{"num_hidden_layers": 15, "hidden_size": 192, "num_attention_heads": 2, "num_key_value_heads": 1, "head_dim": 96, "intermediate_size": 512, "vocab_size": 2048, "hidden_act": "swiglu", "norm": "rmsnorm", "norm_place": "pre", "norm_eps": 1e-05, "positions": "rope", "rope_theta": 1700.0, "rope_fraction": 1.0, "qk_norm": true, "attn_scale": 0.102, "bias": "qkv", "tie_word_embeddings": false, "parallel_block": false, "init": "uniform", "init_std_qkv": 0.042, "init_std_o": 0.00768, "init_std_up": 0.042, "init_std_down": 0.0047, "optimizer": "adamw", "learning_rate": 0.00211, "beta1": 0.95, "beta2": 0.95, "weight_decay": 0.097, "lr_head": 0.00622, "max_grad_norm": 1.0, "warmup_steps": 464, "schedule": "wsd", "decay_fraction": 0.759, "decay_shape": "linear", "final_lr_fraction": 0.0, "batch_tokens": 32768, "max_seq_len": 1024, "doc_mask": false, "train_tokens": 294800000, "max_steps": 8997, "dataset": "wikipedia_en"}
MLP neurons of a small language model. Each row is named by its layer, matrix (gate and up: input weights) and neuron, and shows model dimensions 0-191. Each number is 128 + 32 x the weight over its row's rms, rounded and kept within 0 to 255. Numbers have three digits each. A neuron's up and down rows have the sign that makes its largest values positive.
Before each neuron's rows, "fires on" lists the tokens most often at its 100 highest values on Wikipedia text that the model never trained on; "fires after" lists the tokens most often just before its 100 highest values on Wikipedia text that the model never trained on.

fires on: "ist", "ion", "p", "ict", "al", "ition"
fires after: " ass", " hel", "im", "fl", "act", " trans"
L2.gate504:163120108141079134142120122138085122155137140088168114009116137132105082067101122140113181072128171157138106136150166143197182140102131134110166136130170189128088171128145167151112116136106133148152143160155080169169114115134144116191077137137067154097119118087137150107153134154139096115147137130119159122092101099095104094148100168120133147209187095170124102132168184114154176152145084168094070113084121116177134177135126147197114067159128151132151115140170124158168102154098100142129106095076144173122138111181119088056060173159095127105113150175137135159096153152111176157
L2.up504:150115131115114094101118164084116153169062147130134095160137194126151126103157071157161155076158078159151165116142133129128074067089118117208176100158127119106064135140182097133109074099152116169096149098157105116100095127032114143118137152121139170104112087117126192086085118139118094137090169116119082159169147136160166075102132151112131153139166118145088149103158122150189161106156131125115133130135154139100121100097138062122045163165187174129123120161119142155131115125116197086144064164090129146168156122111151129086112127156198155110145064134154111142209166157145127096

fires on: "ake", " crit", "ld", "aking", "ve"
fires after: " m", " g", " to", " re", " st", " b"
L2.gate89:102139113141087146134129115091103128190111162131116159128137126089194129098124189168163105116121085117121139115184122161193147089166179138126089104163086134112199104106141115124174087149159121122116129094128086092186121081141222215127142140077143167106119144139135131164138135123119140099112141110105145181137141104121145138140138183089102130111125069102106098123148139141120160061176133139079085125138147163155138111131171072169081118162135108141098164129146047123099068108162090112119087185134109101134089106110094171122126114214181092126137148094176076152196134188166088121
L2.up89:096140115099132126130188163082155144091142159095129112145153110131083142157154185128166139115095099100108133109173166162122136196122089155086119110147126072089092126108119149168160147101113164097122133068143164091180119071136156130161140197145113104148112096192141135114166123078141183063139069106144105165147138085130101189099130142184097196093098075117134101187110178057126109147091085138143160151197124142121178121122151148119131121110096138115137177110080150111068153122071119135072098148079164166098140145170128120144141146155123118118129040070123066117115111135080170121

fires on: "ed", "ated", " called", "ld", "ating", " said"
fires after: " st", " g", " describ", " to", "ra", " not"
L4.gate130:143144131148080175081128069173136098219073115122111146133162092138107120156122177134152095146152152101139111177175150166108146092129176136131070160116109147084162101202149087078148102171103152066104143136106103116153107156135159124111101117137194164105105144124196083108131088137157087099092135174142109122102155102126130131139146119118125172114113040096121086148173103164197124140142192107173134055059121109124151099116141128182132144123098090137141151163143119102108066133103115214142107185215116108099103115102133123109148114177119129122149136165115114139090125165097090083
L4.up130:134125148138138062170184078104134140118180114073131049178121121177082209090193127148126114151114157172085139115147094146117121145117189158124091108159071088103172131141098076130179177165179117096181147167127111148116125104177165076155099153143118143097140118123142097112113091105097147152152143137131096189126165091151123097167130138136113148080148130107128123135118133142139161119182127102103228123185088109135134085082147168109124123135131150152174101169161095103115151102118082079117067122114153121138188135173107116116086085112171116124099108158168084166210129079093116135

fires on: "-", "=", "og", ":"
fires after: "\n"
L7.gate67:192152127183180138089125210087120158087074079096138118155089125102082135134149187129143138108169114126131123107126103088076114107172134105114150113160142144111137143146109136131108105137112116075072149145110165112191102127106205123126167103073148139132147167101150144098146118140147133152153122119186174100136152065116117194143107153061196145183090160135118121133160172054135106081094141103201126107056127119096128078122155077109184094162108126121118127211155167158067072102154124159107170137150138139135041140120159120109149132139118086136145170156146164129114112100137155123
L7.up67:141167083089136105096117138124145111159139056181082076102150082130100133064123134159118103131095115136156117116094141143137069104173188100129097120117141150139134186064068107164129152091149125132143194153091132094132110108107211141069130100171118139165159138099084166086076150141111157122132121085165118109074162122114094178147088088169120113123151210169110108123116142086164070118150128164101156097051080109079158138155178110135147107117133110120117105110129171176128105133138076093121113055187182162111129142157086088165147125158174095137118150117151155097133058136149164133

fires on: "|", "==="
fires after: "\n"
L6.gate357:115123118153148136103101067100117140095090134153090182102134086161125132128103123131099085153130151112113128137172146137109100051221109133121133159054121148134150191154154114127123138108105123086115168083128135117091101123122132153097146138072183119107131061132171128148087130166103096121125098129189138098105169133102118171169101164152123150167164166122174099166181155142173124139122140118094153107106133089131150047122203120108063067102160113148173104121140140069089093134149160214111092084128170128139068114109133146154186105159116171140174164134178121112148136087074207099
L6.up357:120105109116138117102168097131096075092157107224113091130062138113122162136132084146128135087121110115073145084122138149141097104119142130099098163056125158114176134140136116121098122084107141129109202144093154095145113115138161118116125089127140116135137142153140097088082144131173134084147071133149091138129165172154078205129100165150138116112095158161160073184187126120143102152111190129103136087066207157069120058119143138106060146122140160086111131130202174099107058147173129202165161067122103126107160085145170105082152155140148140121128182147110165100121123103145136160

fires on: "=="
fires after: "\n"
L4.gate314:171132109156166156104119178112147117118122151124105130097161103121161096226145162136053084134096111134074079107142085141152093074158131139105121139083135113218123096150197176066158200168129147138136163160111124163152127141105150143141099103126128114131095143150088091131059098163110081129128081149136092120110132138131154181120048146126132137221107176159117179119082067135113148152116153140153128134095116206119156117075121106125083205137095140190123169193093110086172120137139140107171114093150108139097100162140132123105099120139105111149104127107144156171176163124107104128
L4.up314:170115117143171092095103154121120087123139142178092118158115150161138126117145072111128131124148163109120099092104138136065108145123121148111145131149119122142133106136120104132101073129173124064116134192131122182143113146099166089123111181162159156114175167097118155065082135145129166128131180117119058164115190087182151157103144131113143138136146212164118139178116091104087073125157089114118113188129117066191077152119167108102122177093074136127170093138202170082198136179101093110072148150185145128108134128114145108179062130127098161136133122118128177180049097115143151178

fires on: "arl", "ill", "all", "om", " Thom", "ale"
fires after: " K", " T", " Ch", " G", " C", " W"
L3.gate22:129151085126170072107165172102136145124128113122167133071139136108133142141150098092141102143137132137103115074159145107216090174147070081120126145101153125166156124152095101084141164057080154104183167097117122107140145079083139166153066177123115127115107099102086131114085174113118117112154111124148141134181123112104113118108103097120127148139114175096084140154094134080137117093122104115112188140144122112119231117120143069046117116091167101116086096162132168134046128112114134105114045127155147080132151099119175109140095132201108173066141109216145128117130157180109152164
L3.up22:159148113187151095141177219072135097125116168142130177142152101124145105126083131124185131129091139153159124113136197166142127165136110172178152117093134122078100157108130180121121146127116162140075152158127130126125074159134044155164116121158104076124110102110094178195125138161124158120093089102143182117121131094120140120148138093054095050113118076145116106153117083099181081080120151072151151118202142085160100140114138080133115122064155070093116119202119152070153149108131107113102129091106167146141115131166139056096123126119101103109150075147166115143086099104150180147

fires on: "ar", "qu", "A", "urr", "8", "st"
fires after: " G", " c", "-", " e", " g", "g"
L11.gate178:114107126177116170209116139108146166123155175114148108101126157070119155099095075078121172146141147104097184145126159159132151065108106148110128096110128111127147114142119095097071123185189170181114139103100098165122186095120141153138069136147104061068089067152167071132158182122051124131175144151112131142148131121123110084161105113139107115146153134095095160092142123109099107176163143158108140050116177125121171133128180137097074104095159109122143118111148174180164077110134043125097098103132169157163173157097111160120141136108119168087108123125162107220123119144116182140
L11.up178:113102113177120111138187138177203162170116108165136083148138155092141149121122183107188085148122101109141114189155143117133180108093109138149075157138175129090160139162105116127137113090095099106142116086093143125077124134198198090146088101119090146097057129111140098089107125130103063180146174123182163107105061107140157152150106111116109183088109204126115129078153103069125128100131110097119134075149152119171159150166164110207112096148128164144149162124165126145099104137167073174145077099134113093177091075153086125144170170152102119132113101130132103144128152190123177167

fires on: "\n", "-", " a", " is", " an", " by"
fires after: "\n", " is", ")", " by", " ="
L10.gate229:115091174198158175084118150119188130098144158157133176087143117098130133117105136129076169075112154165133124090103134129104116061126142171095139213147120167151122112078174112157131171139129155137152122240086102170131091083071085098130132103163168109079097160167152106116114125125118093116169127144133113119123149137135126194081126104127102117152150123114182066143141137158132101182116146127132113112116155134091136150045141098151062135131096111119086145094154105129145125088205135118116145065097043149144046076085104118111123159152137104127161139146116186137150124143182111155
L10.up229:168109117110105109121154114084188126161096072119130168130111154162190140138084101089112101058149115074142169071109127124094115090155153102149159116163116128071135129132152109145130115138144136118119101115084148121138183124148137153088140139212141196093130087115057155123154167132169179032094066173129081159127133156109114089140138138140110143054143143176149148151150066178138119137059115142117159169166071089089140112104110120123126119164129152156124109147153092134139181130078100137123130113124117122138227165093134118073137077092105118121107109170193141109143081165062125124

fires on: "E", "d", " trans", "D"
fires after: " (", " S", "-", "Z", " \"", " N"
L2.gate130:185132119151149183083131111100127141108139174163131109123133133148129127166113119134105137107106119096167136108178153138180119100136123140087135128085128118155179148141091105068122156145127218087089166118059083144173072126075189128092145128101145093056085089137200146136151189133145075148146063073139090112074141099175123121103063126161093123167089130097168104167112111079115116191176082159152115109079173137124163111106197149136109173109131105094115121165165181094111116157148125156104146083185139109142131076051170104145155136105109136133127156146143119131114119149106127190
L2.up130:118146166194146191114118076155127164145155184076151144132145152115105108118114084141151170147127121096186173123057139134121119131110126140182150144087091124160151121150153143110050148118115133094070094084143117155168125122098130078078124145069120121128128167130135153148173135125156107115126149115115127148138104130129116107105152152181082128134118104094156094136131180135096050154113091114143081165122171130106148118184117211108140160159140139142084140090118209119157157141201148117099153107109110098120186091121159118163201060111179158241170123110064124096069108126128121137

fires on: "-"
fires after: "\n"
L3.gate104:121105162186105119072196172141094139140084095167118076169179077109108078130122122130134187101071134108097141160148131173154096122143130142113144140137134084137145159111127148133120141184177135111145170124072168112125129122135183165134080091038164137122147153172080121129145112132164122142166122202172126054099165147116112176200111149190170117198104142090165117153121113088107172135171126118108103098114130160077130058126202088139082133130094164155046125132137146127101083149136135173125128143189180132093081126088139187119125137116100127155150153097156144167133136123116143137
L3.up104:103155114142190133073163102125100116191110121125141137155083110153091093116148117159144120143146150091145125133135178205090128061092142133152142147123103103081112089120175110079133125098124144081179171157092131152172170127119170082126109129163167122103119148139097078090123141098159124095178126117151073100119194067116108144126125139095078058158048143159169098186183127073171102172151108143148166139147125183110134137177131150112107177127106137114120078124134148107140117187130086096132089076169153094073152133065160102176204140118123145116109112124157173169161087156075122162

fires on: "-", "ast", "|"
fires after: "\n", "c"
L3.gate306:141128191145111109102124175121107130149111045162150105169123107124119066098100150109101198160145127108155139121171117174118077111143149163115098141139137103116128176095144145099099097148064119103144173088129140095139172129105156166172128086095151093089133135137083108152085182108123118147163121178096142129096139114113121175170137115112123198124125155107158062143210123117129181132148106118156083104054168126081168049167154077118093075124147134118084136135157097065099127162132133180160102062205170130120098124075167148144156150176139100147154164079111144143187148148146157158
L3.up306:111094115150138115091153132139125154147114156206132121160139182150128138165116104131127199115095164108198165116140152137120096073097134155070131126124126149116139134146140125151148125094136155039181192154125164121145156139088181147058076093127088109117141118184117118092141132121130094111172143158086112111130143138115115166176132118124138090112112115089093119139144137042156125103108120138088118091115113134101121099152123152116040146136151096126088085144160145119166067244121053167072127139157150127150135111189179136094142114126097142132105104129175175122096058159091196185

fires on: "\n", " also", "s", " and"
fires after: "\n", ".", ")", " was", " Year"
L10.gate402:109180156147157106094159163196150154156128113075148150153119107143127093121113160188155130139095102120109118191152155136101076136189175155160131110119152102092121073081075061138087169170082144172130177190105101144140123087115080173108105141126173106141188127167114143168134111151111144118149130098164155130095158139147061166069110105097154145138139099141103146121087170186169154169089095171099153099182130186140174121076119066113151144112150172134074150126135151173140155062170123152123088104140149145163129094081078094101126170079148141121088135122126145140171194153083144131
L10.up402:101172155149164171070171114164106111105180155147155157127096137183134116149119105095070125102074124117149136135110122162152078120081137167133102088130154115059162157119061106099113186104148159139134122115142113135173165147160090182200092102096109113098153102087103176145129102080096145168123062176159118133096102180130130106138105092120128128083220087116126174104149141125085125136135083164134132086165145155139127118093051098147194134185160111141099128086139162169151157144168108109156079093108110159168124120194121119126145088110109068101142124124173106177149159099133167053

fires on: "D", " se", " D", " in", "ri"
fires after: " (", "\n", "-", " \"", " a"
L7.gate340:142098154128161133109145124111181119172162136133122117120149107206160090126142094097113146150086100143134132102136137179137138062175146077083137144089102150142069120112111126147081124130126158129082146099079137135100148078166127134135187121132134146142156151138152105137119097138120128109123114107137067167119214075107081136133087104088082048098111117140120119098136184129151185244153137120100123112089160135119192149165185141134115126128104086164157141176113122075113113175138087167095104054128167159180085140063134119150174105173144092134143178112140129149160204142096072162
L7.up340:088099167108081108084171153161162154137097098169133174082154100163157107128183140109079119097078141125145082129147081161122100172114136117143135182151144135142099113104137114101136194186160111099132120111135124043130128099136115173111114100129093163123094124023111081118067122081222128130110084134104191100137083176161111086127162106133100095142190177150166107153155133167099105160169165138173081107105107111173169106148128136090175133147154116074136072148118158107158140167161149126137160089101132163076132098118182124106182156128146115137126151065112138150184153138159106152